config.toml
n_layer = 10
vocab_size = 2048
tie_embeddings = true
extras = ["capped logits"]
init = "normal"
init_std_down = 0.0386
decay_shape = "exp"
final_lr_fraction = 0.0
steps = 6434
MLP neurons of a small language model. Each row is named by its layer, matrix (up: input weights) and neuron, and shows model dimensions 48-143. Each number is 128 + 24 x the weight over its row's rms, rounded and kept within 0 to 255. Numbers have three digits each.
Before each neuron's rows, "fires on" lists the tokens most often at its 100 highest values on Wikipedia text that the model never trained on.

fires on: " and", ",", "s"
L4.up877:090111164127098132087142112119119126126096098111096132126106140132157127121082140087134162138144099116101151122141086160122107125088115111126145107116168106143115137109153190151121149156164145134132123121124168136125125177127157132087155162184103122108131094120086115105110120118110139123

fires on: "s", "ist", "st", "air", "-", "le"
L4.up628:122096130114134184096135144166135116149110094129129126113127122148111130095130111129159139190106107137104091129151111080117147126118132123158126134111159149091127089116124122125099129142117116122137131153167141161135125148150164151137138080137133130097131139111077115153085063171143119134

fires on: "re", "ra", "ri", "ine", "ia", "o"
L4.up54:095132119093142132157129170120102137156108097103164138121131104118097124122140128116172137106150162113147093107103099133129116152125119109119115173127146154076172160115172167116151169151140138127128143157137071120125121127127137121099122160109130112128104118161125104133145136121105130146

fires on: "en", "n", " P", "app", "p", " dis"
L7.up737:101184133131120095109152084135147173106119141144128094076135148115165078099150119150135094110155097124138145092141104090132120113149117131105120136145141107112088134137108096108081172149137151137163130103150116129092175122112094158113120138133107148109146084147085136155108122141114104117

fires on: "er", "e", "y", "al"
L4.up196:154162131128101084128119152072129145138114107125156169160115123110128141186110127125064104158154140164158144166150125117116152123165110115106146170139072080109158098152102134136157119130105153132144158156151143092146092131153116129109132107104141118153134100136115091098112158119146116112

fires on: "ing", " of", " about", " on", " to", ":"
L4.up83:136119149137136153150168154133132099155121135132131132117115125118097144084168154088122134157141121135133110139140107138129114113143093125139134127105138151136125112138131170097129143074119133144123162122136134143121128162152129167089130122162112159091113181178094097079120090174107102133

fires on: " after", "After", ",", "ci", " in", " following"
L4.up570:128113152124141144156087131115131161149116156121151122136143111116113110128123162112097111082140115105144148127147126139129133134143114100144113116099134143129136176136128151151133134133135149133156141117135135114144175076124155145126155115089095140144123158125116116132158140109144090155

fires on: ",", " re", " of", "lu", ":", " late"
L7.up605:128155136108112122162092146142117123121119122110155155125119123141129140109164111129109173148148124139146110177153087104129131136131134135074121117109130133143119114146120163092156167110132101111118139178100150147114095115132136106147076088111115090100134138092133105127125107138129117177

fires on: " and", ",", " or", " as", " including"
L5.up1078:077110148133076116124100137135119092120097178127149133129066162126089067090104139079101111189163134155116108100118105175097153140111134142137122132131129114110119169133128133159115137132113140076130158123124135130121109155204136116133146132162123136090155158173094107136108126140138141114

fires on: " and", ",", " You", "s"
L5.up999:122144130148135158139135123092151108143156143170123141188133145103135111116152148117175112140077140124136123132134151134161116136110074161123104133127153137110092116139115149130163110126132155116109139098123107133162122116153157124093149128192130134172126123146135147095147157115112143189

fires on: "ha", "d", "ed", "ca", "a", "east"
L4.up451:123125166155132161176045146134142131113148125112143178132080113120134109131157135126066143113107135151151187137164140134134140145118172087131118111126112087099128147141121115153144167153137104124140145102096111122181126104092123120145094110106176068158117109160100157123127155174111146092

fires on: "s", " As", " as", " con", " is", "ia"
L5.up4:117094083135116121102163129119123131116120103178120136173170145120159123097095143118140145134141095089099186146125091110101152133163096078141071142169120136161183163106132097123130111148116098107191159150137138138125145127097136088129127140124100140143149102091135102137118133111156143147

fires on: " d", " c", "ne", " be", "D", " tr"
L7.up546:152130136093081137129125105143124126101083141111142100121141121152120127142141132100106115131110116151139134168163095156182103123148139159126132123125076133153123125125137156119143157116123157153120116136129123132122128111137160085123111108180157112120126143109123119112142132122139125128

fires on: " for", " —", "re", " Gold", " in", "al"
L5.up672:158144101142136132105108152137133134099086067119145138142131153083148121129122145127124103169120121147105121146111165127183147128117109090130065136142135161077145146107140162101115116128138090189126126148092118086109166123157132149139084119145109171072131116135093124124094163111101169124

fires on: " ==", "===", "\n", "==", " "
L5.up75:158111102127154143116124162121153096146097119151162127088091114109136097106129136135133123136121139139132105149133133135100119138145133117159163134101133098109155133109122143145139134116128126087155138060123161137129132165132143131185118133087129108117135102187091145095141082132134119102

fires on: "ed", "el", "er", "ra", "bu", "al"
L4.up211:118092146108155122139172126131145130157121092112120140130113091125178140158118104135129143133177132154125103101103154183139101102132181111111105126122094124132123106108112150192125117117158112167119160128150164155132160161118130143124126123129119117137153120152163120130109114146135136097

fires on: "s", "S", " An", " S"
L5.up1068:135121160121127125108105178109143106138108090106117132149110123148117143149152062103122123098124127086150125113127129132164169122135108153135134090120171093133130158167135113158104136128125145149135122125154105161122105117151200114093140154110148117145153148119116135103074115179120102123

fires on: " con", " Con", "con"
L5.up361:143117099149118099120169104144128179162126093115116115125125111095081117076093143122113127101132145122142181144161119116130101146158124178128144139131130121119152138119102125071106128105177125121129106139134126161139128094126196149100134143105131109152148151149143114191128089121167095100

fires on: "s", "ing", "es"
L4.up113:104144131092117162180130156096130131126154127146131134151125174128155128120130088121142094074122155147099132140135154116141184140149135153098106114097104129152150115158137118148145138126093123158128144112123125169089170108149137145110157127127092141127141156103142117122112135153120177134

fires on: "'", "s"
L5.up654:070117143123151116120128157149145167136132129141103121117153113089134148136121173157140114120154140116153126155153131144130126129073115149127145095113138110087165140098157120141129137143161136119101145118115131147136107147183143070094120102113149096101107105191087122117121141132091169165

fires on: " p", "p", " Pe"
L5.up340:103132106147166122107164155157101155183095116113058104085138118104154134132098114109079132108153122155111157113121134083185135127171103123136162179103131100129146121138143169142097142131137136095151125085116122105108116119125147135120115155127121153118153131168136168177100110126124154117

fires on: " Christ", "th", "d", " Do", " school"
L4.up646:146165114137130088134150123128121134166145130111139146117144116138105146151129125142124149137134120133116122127148163162102148108141151121143122123107132139130106098115136128141141116138123070124117083113057132148089156157134203122132113149063163170107137126148098103122149115148099131117

fires on: " a", " As", " both", " so", " as"
L5.up893:146073118120093110138113148154159125146131134188087142147123112116159098146101145103135136131135134138164153124139129140139103145139130099078086120135133157154128111112136142111125123175131135125170154101108121154150122053121143125111144118143139165155133128122097165119146129134152148107

fires on: " as", " ", " |", "[", " ("
L4.up250:098160127105099098102137125148137121159092162151132142124117145119131119112120145124216131136088147099114130140131161123091095160137130114094109106099108135108158156105131099118096132132087149125121106125135131140141139140122118157141113149155163124108119106162140139083078118104118104133

fires on: " re", "re"
L5.up618:149159160126139126149130117143112134120141110173118167148144142130139143102120103140082133145142125141182108174139109139152126116121119133097127138128193120150148102147152157113123166126100118188118106152127135129099115100150160089160145089108112130112138131129140103153122140151123128156

fires on: "i", "ci", "li", "ni", "ri", "pi"
L4.up323:082117141167118108182091120137167107155144136098127126141148139096126121135123163162152134176138160091094110167133155092129173123105120137151118105082159122161116084184119150107116132087104159104064120127111160132117122125110135125092114118113138096120139096113115137159138102136124084170

fires on: "ar", "or", "light", "m"
L5.up464:137159118130136118146188152130145118132124113107112167152112145157104143129111112104130141141090144114115115146113113151134126073123076133180123114122127138161129107104136181139100089112129123113195147140124126094174161191112152145136148063124179151169133138103125144134117109150148088151

fires on: " con", "la", " La", " fa", " ma"
L7.up523:150122141139100164164156144165109137129134137134112126138134172108127113131110134074115132142088125100134115161128140104129123098127140198139132109141115124132148139174106115114154087108134148103100113149104131129144143110118135113117127143111133148147136159127131119162110126080152100139

fires on: " he", " it", " she", " –", " to", " from"
L4.up172:130099114117122096126121156132100141126101115110142146134062122178144118088118174116099131160150138137108105155147120175107144145105108146087139160142110132107100157156098121104125140126087099115157172150134133154136123100166100134093132142135149138080140099107178086144118147095136156175

fires on: " \"", "-", " (", "w", " W", "/"
L7.up220:123131130125095157143100163168128127112149117102109144109127144130142122110108126142115151126148084124113068177131141082113085118126147125144144163122140113157159080150128139143153116104102107118119132171131129112126117122161140090121123131108122130129068100148101130134129094133103123134

fires on: "or", "er", "ident", "s", "y", "es"
L4.up846:098128105115121123180108150153173128086098141121147126146126078147149180149085129095152142137079097159112089115131180131122180143117110128112090136125110126135100130154127130148062120138104089120153139125114143112160095143129126142125083113065099151104147143154110162094134155156208127119

fires on: "er", "or", "al", "'", "an", "ner"
L4.up243:124101155135083122193103137130157106115118145162150151127136116104130117132111140122137108132117082134162087118194118114113149149094131162124097150122100136148105108115102123154107104130125146111143087132130112123166133120169105140150187119143095135142111154073145127084193098162140113124

fires on: "ro", "-", "ri", "y", "al"
L4.up159:127175126112138128156152088111113163134112146160150131160100116124151145137156082070127134138155144152129140104149127113128163129080121147120093136145102093129132123174113136106132140138120161123086164141149128138117144144161117115140117116109151109148097117098143101144131143125134136080

fires on: " of", "s", " in", ":", " to"
L4.up318:077120121142147129101142118140134112136103137093101121129077102126137112085099134099137131115157103133148126120152121144156096128158125086118128114128106118112114103121169160128131090108110070145137130140144123147180118105141105147113109103128075137138122116137099161143123174081124159120

fires on: "ed", " (", "ing", " \"", "—"
L5.up352:104119139136095134127102123165117123144089117090093142090130185176115115073172160117091149118100099141122123138120129139131119124157078146139124146107163136092104120161161133172138108152107152161122134135147153136140144142122129114118093107116121101100067127113114127140131129172114185163

fires on: ",", " the"
L4.up272:113124150176144095132124121124144141117127097124135172155133101158133118128096186106153149164118123157115141124104095148104112117168172100116111108124102160146086068111105148139088129091133096102145087114141085131128156174151132123118146179108098097117122110151136144106111143133097126089

fires on: " ", "ch", "p", "ine", "b"
L4.up544:102122106113144117134150091141146126164139128111107135110125149160122078115101152118078103167176139104056160142113099122164140140123104125091133158155155068187110165190121143099142146153122140126142126122144115151127136136117126125091096124119101148088098148130147133142131146111139116116

fires on: "o", "tro", "i", "-", "a", " United"
L4.up29:162108120163142148118129099148092122117108155098115139125110160102099145131144108155134143137105150142144117114133114122110130141123111133123131153079096126122102077144138143128122166112145175152144170129111113119152117093141139130115104120183123152155104101105123119123091142161133106111

fires on: ",", " second", " and", " April", "d", "th"
L5.up832:165170146152162126124139103145150075133141133139087123158118132119158122058123146126164112112052121121090117122111105105101161155146097134115175141090123135064101153140117124127115129108151147113133146157105157098135132181129092113150098192150110153134125128138129157147112132096115141179

fires on: "s", " and", "y", " his", "ed", " of"
L7.up598:108130110114111110099104156104165169105106141108111080111129149117068136125134155108148126132118100110135139150138127125132108070086112101108161115105145086118139124156105131110148124109132088126104156159133152114130147179152120136095117121101115085149116130120163098145089113145095090074

fires on: "'", "-", "y", "hy", "s"
L5.up1102:136136101116155142155130125139143139111139146099097166121132153122110141134068136148181177123124123122130113100135157165132083145103114099123079138113119143121125113102141176132135121107117150110204130124122118127154088155116121117124126128098090104143153127151147124130158065138143165128

fires on: " |", " ", "-"
L7.up545:090146145153124122183166151091145147097163184126128085115156125142107110133149086117113094142136130101124095113174132123149111139133139131143158130116123160104128159165106147149137124144116123145095093113136142076156101124124122107155095120138121120121090120125137114111116176132098139132

fires on: " dis", "s", "st"
L5.up10:145106100139131119066129110137088125159130173109139076142129104151101137076151148135179159116118124139153094122094145119093129133128106140146139104146136113136129147057103138124102160151118125126155161134105111136117116179165140118160149093114129121120132162144118111132122128153140149120

fires on: " the", " it", " he", " a", " after"
L4.up1096:119131145071095108190120125159139127160122116147158125140092126163144146119121126133113136161168135167102163107169129118098118126116118145126148140148130150080088190121146114136124125129119090145109108138129134116165155101131084114118131146133154146111135087103113140136124128119141148095

fires on: " in", " to", " ex", ",", " of"
L5.up437:143117150148098165103145113165156106101103135100099107151110127069123202105137139131151121135107146161123105155145137133138125138136156128100113105102136132146129143193155147092125148114140086122131134061162130164165109146125113195101133118132136126102092110126119119108181144150128135112

fires on: "n", " was", "an", "en", " lo"
L7.up733:125117114120132135106127131110123138171096157124121158115114127133087108152143150140175152114137148095109085140177103098113100113122098175147159119131081111132126105128119098117134121105143159135112132158111137167131102148127171149082121169098140113091115119114137142131195128157077135109

fires on: " |", " a", " on", " the"
L4.up1:087140114171141106170152137146076093113146106162140159146130158116077109102127107144136141103150130152152078161123139133118160134080153130087107123122106124117189106135115157121107140129159157119150136141140147143151122102155074157109130150118099101122077085115128145141078102143098122078

fires on: "\n", ",", " is", "•", " |"
L4.up718:143120136149104164118121155119171111155122115093123116139137102114131107123081096139116092140141141139097115098156097133124100144111139158139100081116075137165149130182144125104088158155156128149143138110147130114144134131079109129151128153112122165107181070138099144094113139133159105138

fires on: " She", "es", " took", " take", "de", "ang"
L4.up478:109135123096132094115153128161162131122106147139119129102110146114134147110096109099177121133090107108128099134159136140124139149125127132089138148128120142164174124124127127116146103118101095163102146141152128109140098194149106135102168142124119150100147124099098138079107087106085132114

fires on: "'", " of", " on", "s", "ed", "tic"
L4.up587:139131135170141148127142136101184173140107105143138109135149151117142160097159131121123117163162122138132128154140127122111133096170138148144112107097132124068107137171144072145115112111105102121094170141124152145105088155164151146138141191147125168125158129099157090066097099179112090112

fires on: ",", " sp", " st", "z", "ki", "n"
L5.up364:134101148126136119150148130088143083132095125125095092149149106113113135137115148107151133172127119122128110113110136124114139150132160091161179109148137147099076144142095174162108097091162128118159096135118115154099106129118139152116131097120121122170119106151132104110143115126105134086

fires on: ",", " |", " (", " of"
L4.up392:132154150120136154122129103143173157145110158161099131156169149109093135119144122149186088149097110146123128116148148125148075133143167083127104100114096172136122111122091103159094176145172131113125160134147097154141119151132114122158142104153080139121152096156087143074098117139116136120

fires on: " the", " |", ":", " of", " in", ";"
L5.up815:066143076143121131157117137157102140093078129151157136135121114101124166085103122159127128149062134113106136177115170141103146167156111107091093126162115146072103136125105147151123127128145107123135129134125121143169163117107097160120117159088167113118110101097137119111107127156146116117

fires on: "ite", " to", "to", " that", "o", "ho"
L4.up88:136144093163110146173169143156131100127113099127074167145141147162135109150152113141135125157129110142053122130183115144109140163108059150161138102109097149120153145143152135108113155121144091085161114122117117135130125105148123147120158109117124138127126130095106162149138127107139122143

fires on: " of", "History", "g", "ed", "H"
L4.up497:158103155170086154094103156151157182120126138081106090137097107122129072151133139096107148138131161105113102184118130153123144096107147064116114126115137125160134102088108129090141133118144101140111143129153128145134114152131124143116083149147156130091154126140168089131143139155114099122

fires on: " Tra", "tra", " Bu", "ra", "mmer", " Gra"
L7.up409:156152129117107123143194103125094135160110123125128140127124090099175161111111147125146154118136154169134106109149155145149061125141097122105147151164126120132118130153136106124129143138115085126153126104166111106077123125114111136167122136114126136082108130120104133088112130117099136067

fires on: ".", "\"", "us", "–", "-"
L5.up1000:115119150144129127171145151124152154120074123132125110145097107102098125074118126126127139086127140127091128115152142065094119152139090145168147140097126132124146158139126163137132107133088103078151089145168137083127103134107115129139113145134134171120148155143133134149116121155126131101

fires on: "ed", "n", "s", " took", "en", "ke"
L5.up929:116173096154143097126136147098159114162049137148138128117095083140085155151140151083152141153089146114110135136081110185172121102161146103136097130129119113139138105124167101136131116107134165140092118142119121157099114137128157125133096147116145131140111113119148094137133152202094162123

fires on: " de", " Da", " De", "da"
L5.up862:134116144132130157139103163135096172122142129150112134108118112106099133133127122130140101149142084119096125099123182143118112145117106145122145100151103087115137131155115118130072159157157121058142140118094078133096137119155128147128146124120152141100144125130159093089120106137127077092

fires on: ",", "\n", "ra", "al", " Na", " in"
L7.up745:145181110137143101134106157126135132164115139134140156150131164101137085138087122134134128122189178125127120160130120138152121118156115084178140111138125145086114106172132167122123097145116145137111103105146104146136118169161107102138102128162139122133090120130147128102126112117189139147

fires on: "ta", "o", "ri", "a", "cell", "li"
L4.up1010:092154128135117125138130141134117161083122094069111127166108125111109082170118128141135126108125149155111106135098138149167133130118125118132128141102136136124150162119169144106159124128110106082073117139177078157124103140195144129123111122141127128133113123079161143133160143144109070161

fires on: " Al", ",", " It", "ed", " Robert", "ic"
L7.up519:121088107137131134117139128086106114104105119134148140117150132163148099105140147113121120126120113121145157074121108142158131150163137105113149112143113092158116122112138140132117073083131105099156120110095144124148156155142128108189108157134128131120126120126160155126128154157156117111

fires on: " the", " its", "fin", " |", "ri"
L7.up822:054123126167131116125107131134128158128130093116117191136108110155110155129142118089161116139153146130124130106104109153115147095095134165085162093151104176140161164099114170132133101119110173170147141105167146114111156114151118136103126175133124142121115120168102131132135105108073133123

fires on: " ", " |", " of", ":"
L7.up585:109072173140150107126125128139111116099121112117124138104066124140141134085149116082145150162161109130177138117130158131143160145130120125156128150115110131120136120144103115166091149105114139132111124179127113130122101160131141141136156122136120116128104130158140142118103092138133117133

fires on: "z", "-", "–", "n", "Z", "equ"
L4.up881:108114155136116110150150116113142109114144121152099124152102082067142107140105150144130105096121111144144131113152098155112145155124106165134135142145096118147151135096116158112155098121081100087156140119135156108130112138142107136126140106137145097118105190109105140128133190165156131128

fires on: "et", "port", "te", "ma", ".", "ly"
L4.up520:133116109099115122175145115097137114146196170086142135108169146179119121135150160165115113128111117117155133108113132125112161092122142093116133141142114091155097116056104159100124122149147114125155104088103123140149118157134122125121131120168151116127065150118150117091157144090143155098

fires on: "A", "C", "R", "P", "Y", "O"
L5.up1134:130119164131151126124134142165140112107109138151154103138133133128124159097157111118105135158154062095152139155149098161130068095113158093135150120100115174118117128095119141122135108113102143129112132122134156115134099126172121107116121106133128121110157114113090107189105150138170165098

fires on: " con", " Con", " include"
L7.up1064:155124136129115114127122139099159140136093170130131103144090133126149102107101108137108132128150142111129148172165067160116139118114130157122125118112145092104142136152133136127159127164097128152180131169124117167147132129189180121121103113122139175136161112138092184110125137149143111146

fires on: " \"", "\n", "[", ",", ")"
L5.up966:124136088153156114130114095126092124132138153162149150089146176125135095113138155145116127100119163098112114142112154079110121132140106098137149160120177169129114136162123131145123108129127143134114160140107127135110096141122088091163101156112092166114116140118115113114105171170136148143

fires on: "a", "s", "ade", "ed", "e"
L4.up1144:111080136125111151126123113095168181106136116109124154118132110105097195129159184145138134110113120137076137097120122114138144166157128119110135140123126096092134131139131150146093144196104150127101117134137145104135119117148119149138173137130176130096145138089140136142099146129138132103

fires on: "tra", " Tra", "o", " de", " De", " Co"
L7.up586:132108140132122115085156108135116109129099121139113122139106124137141105141094077095133095071131147103096090123166130139140083134156088173113137118108138129119181137124128129159097129116109089107126120106155112122129131145150125090157155100127127109110132144177140126130084158103095128123

fires on: "s", ".", "wa", "b", "-", " a"
L5.up130:093103100103118128145130149113131141142151116150141140124075116120119082115122079128127144059126126121108122129125134108166150100154134152165119119126127142090155161155127134085127150127114132110099166127121149105119098113136160091107130075137162138130118106124166127148121114148128106144

fires on: "s", "u", "es", "e", "se", "ly"
L4.up607:136148068106098141149145140101153143104167117206132175131138107101091147143134108107186100071157132123107104168088121156101124160129139121145121130121147121131140132138129118122109096171104115152144150143126089133137068136142146101075167119122143124121168115097125142133150148170121141154

fires on: "–", "-", " the", " and", " to"
L5.up497:104119130144135119126128111169135142126148153102178136157134121116146090131176134114142122127109105094132117078147145137108116192129097101140104084128155148132102129103138116150137106137077102135125177134135105096125106154144138134104129163126171143123141131151100088145135137112129076137

fires on: " in", "al", " of", "th", "'", "ing"
L5.up996:065143167175138168150139169114127173131106137134131123156146136127130145130131089074136131121129128093098087105151133134152119134143086159153156128115133124118154132175110133104130153177089090131120158144098136085103135107122107097118140126142155140169081136118156111110116143100140114123

fires on: " a", " |", " with", "\""
L7.up410:085157113144114150162140144124109128171114148120115088127166135073071128134135111081153112122106140150179083097131073168097133105099105134123093114142106192119096160139122123149116171120119094106109129179085116118140118159158130144153085111122120163156110119154151111121131114136124138145

fires on: " in", " was", " is", ",", "s"
L7.up682:106130137116156119119115103128133210102137149081128136143153110121145148114121144106164151139133142124116104147146157133151084114133076113117156121111142107109123167151101138128099161144166135140112142124150124123131139113169111142115128153147177134146095153172146129099110141131131166148

fires on: ".", "d", "s", "al", "x"
L5.up742:145129096122131103146116168101139150126156129130118162141099140125153124129130145087192148087141128090089078144161156143143103084130144150153085062147143107116138137120113131142163120138108155100149116101131166124102102103143089131144126110109147148104131135127115164156152131134159125109

fires on: " \"", ",", " and", " ", ".", "S"
L7.up890:137109134124108128101083137107120117131134079103128150140152170125112136109100134175109107131124099120121133175135104151115154138129148123191149088143131117101065133157139109122183140137134143143150162111134102152121172140123145151155147128130134093117154150133140128117156149134134133109

fires on: "\n", " in", "al", "st", " at"
L7.up867:123102139142134111106132165118144105089156113142137169094150123093094170116134081113159129138142113158080139125126156119125131124088119115146106093140129168115148119170090119141121139158144073164098139104087118117110142121126161121138096122128121155149085162115127099144121167101107136101

fires on: "'", "ing", "y", "x", "le", "round"
L4.up474:080111144135126115156135143125162170102125108177103157126124112105138131144123165110157119185129125107109144126151144116115118139161105159128122160155145135137102130101109141105185144081140078164108127108138095143159119134133126088115143165121138111123086095165132136151127138143111114133

fires on: "s", " in", " as", " which", " for"
L4.up866:141131160122130113131142130118112099126109098153079092130131129137120155112112165153179132128138119146127099088134165140144146169132126090122117110091137109107143119151136120094113129118151119187126145135122157151135075110147100100106116124147086084132135155131109136130115138149121161107

fires on: " ", "ed", "g", " not", "her", "d"
L5.up1146:150117100108146141133090145144100178164140125090145117133078100145165080110148132127102132119113147153109133145099132142099144114112155140101117128152128135157113111103165148152107108189156119110135121109091112117141152139103138065107112140104166064126143139119148132080153125172144125126

fires on: "s", "'", "it", "day", "ard", "ed"
L4.up385:127131156131128105108130163102149120141146159176142146120101155116160140122123116120122123114104109143128115135151192131136151121147146160105119134142134124120117154153079155131118107129114135141130184104132153133132159186136122129131189132109148165152140095116108114109135134158135130098

fires on: "\n", ",", "."
L5.up154:097119115134071094148078112117125098146142125139136141116146151158154136103119154133147127139121117112124122144103133137129171099150115139108107103087128104107107123100149144100124140168110125156128128094130142154155172135108134146107156189089147094082128122155143127121138107121127150070

fires on: ",", "'", " (", " ", " and"
L4.up1098:128165141123193109141105161095144143119106102115099164121123132080108145096132146124178101130137126151159134134120129140109114146155103103149106094148142123090160176168182104141129138126156105100125157127118163101150108142143125138156146106116115134126102085140142098090120137075136129115

fires on: " comp", " Comp", "mp", "ute"
L5.up482:130111140103112107157151107129144124081063083106130107121127126089202163160153074113172129138103112121104166153151122123118128131127123112124184136080131118123110136110152109135123110132144131137107126156173130118145137120143148129175094167134128083158151120120140144085076131145104172129

fires on: "-", "le", " |", "p", "f", " and"
L4.up618:121130166141173102123139106129130163116138132143129156110159132135095116141110102133108108130078081112112141115164132119099133157122116129139138147118166141115124106106130137147147147111159121165172158154137128113103111125142132124099136140137076119140132095173129080149150103114132064097

fires on: " ==", "==", " and", " years", ")", "year"
L5.up845:113093142149139114107115131122127135134140124135154103108141133117105102109152095139121174153120198103165128117112157177146103140134135100158172142166110108137174117124088144117134173084132113105146176134122154114103111139110138108130085137113142107134122139147116141142115110091104131134

fires on: " S", " G", "ri", "li", " Ja"
L7.up490:140114119120097130126126155105087131103114116115191106140162119155128173140157104136149143151099118082119126134152121099100215140123137143119129110087125129118151120157115121150107152086166187109130067076119100144168121123146136104142119093147157110177136087116120115161116132122117116141

fires on: " di", " Di", "i"
L5.up20:157119102118143155114079121125107104114109132140109113114105130124096130147115088125138129173115087120115069112118142105164153145111106090117122150154098128086119106131169144117097151173127134132176168145062147108153118107148113112149101137092136118139090097117168167094151120150101121134

fires on: " Da", "da", "e", "a", " Je"
L5.up805:127085140142133140144096138114108141125163159151135148133183096115130129145114104171145111145119123148118083104132111167150144123143171062129122146143090090119108140166110151143106126156120103116145123103118086102109102120176142134162138075134150162091134167113159137106133144135086124068

fires on: "s", "son", "on", "n", "ish"
L4.up1047:143130142111143102138109106117128123181123169159166103166132146072105145120113120141162108164119163121144105130181126073118132131091113127130162111137107117121165143149122147131136116154157112104115163152114128133129128088154147146139109151083132153122141099118170103113137118146171130114

fires on: "s", "-", "n", "en", "th", " of"
L4.up464:154132116105138130134138143103137158107124154152158120139188138134136139114110109117145130123140117159143164137156095097126117130153112086146094121161144131086141140104149159146171165134156127111131137107144106159129105095134143099151105146117103162095104090149169134108108126137122171143

fires on: " that", ",", " comp", "ic", " However", "ver"
L5.up701:185127164146131116122140119094170082106118152138120139138124149125109093128091106193146147135116127135146114114144104172142122089133124113122137110127102099118118171100121130150129082095114116135124142094158164148186144160119121121136103104103172115120117152127145120097122136144149129121

fires on: ",", "or", "es", "en", "ed", "er"
L5.up1008:132156126141135121151155134117145121140097108143161141120116102111148158129136101119115118113136103135123127156070163191102117129075136166131095153138111129105113111126130133157148165121181107160145151154103153148094141113129133174138115121154077125074126159121140070094140111167129147106

fires on: " |", " and", ":", ";", " of", "ed"
L4.up226:100171156141134115078145140107133107117057127097162093129165130107106187146126129085105141136159154123120168128128133140132109128111150083083150131118116102098091194138130129141144123136091125131128149110105170135122115155170120145124128133128114083101119105147170098103126148138157111141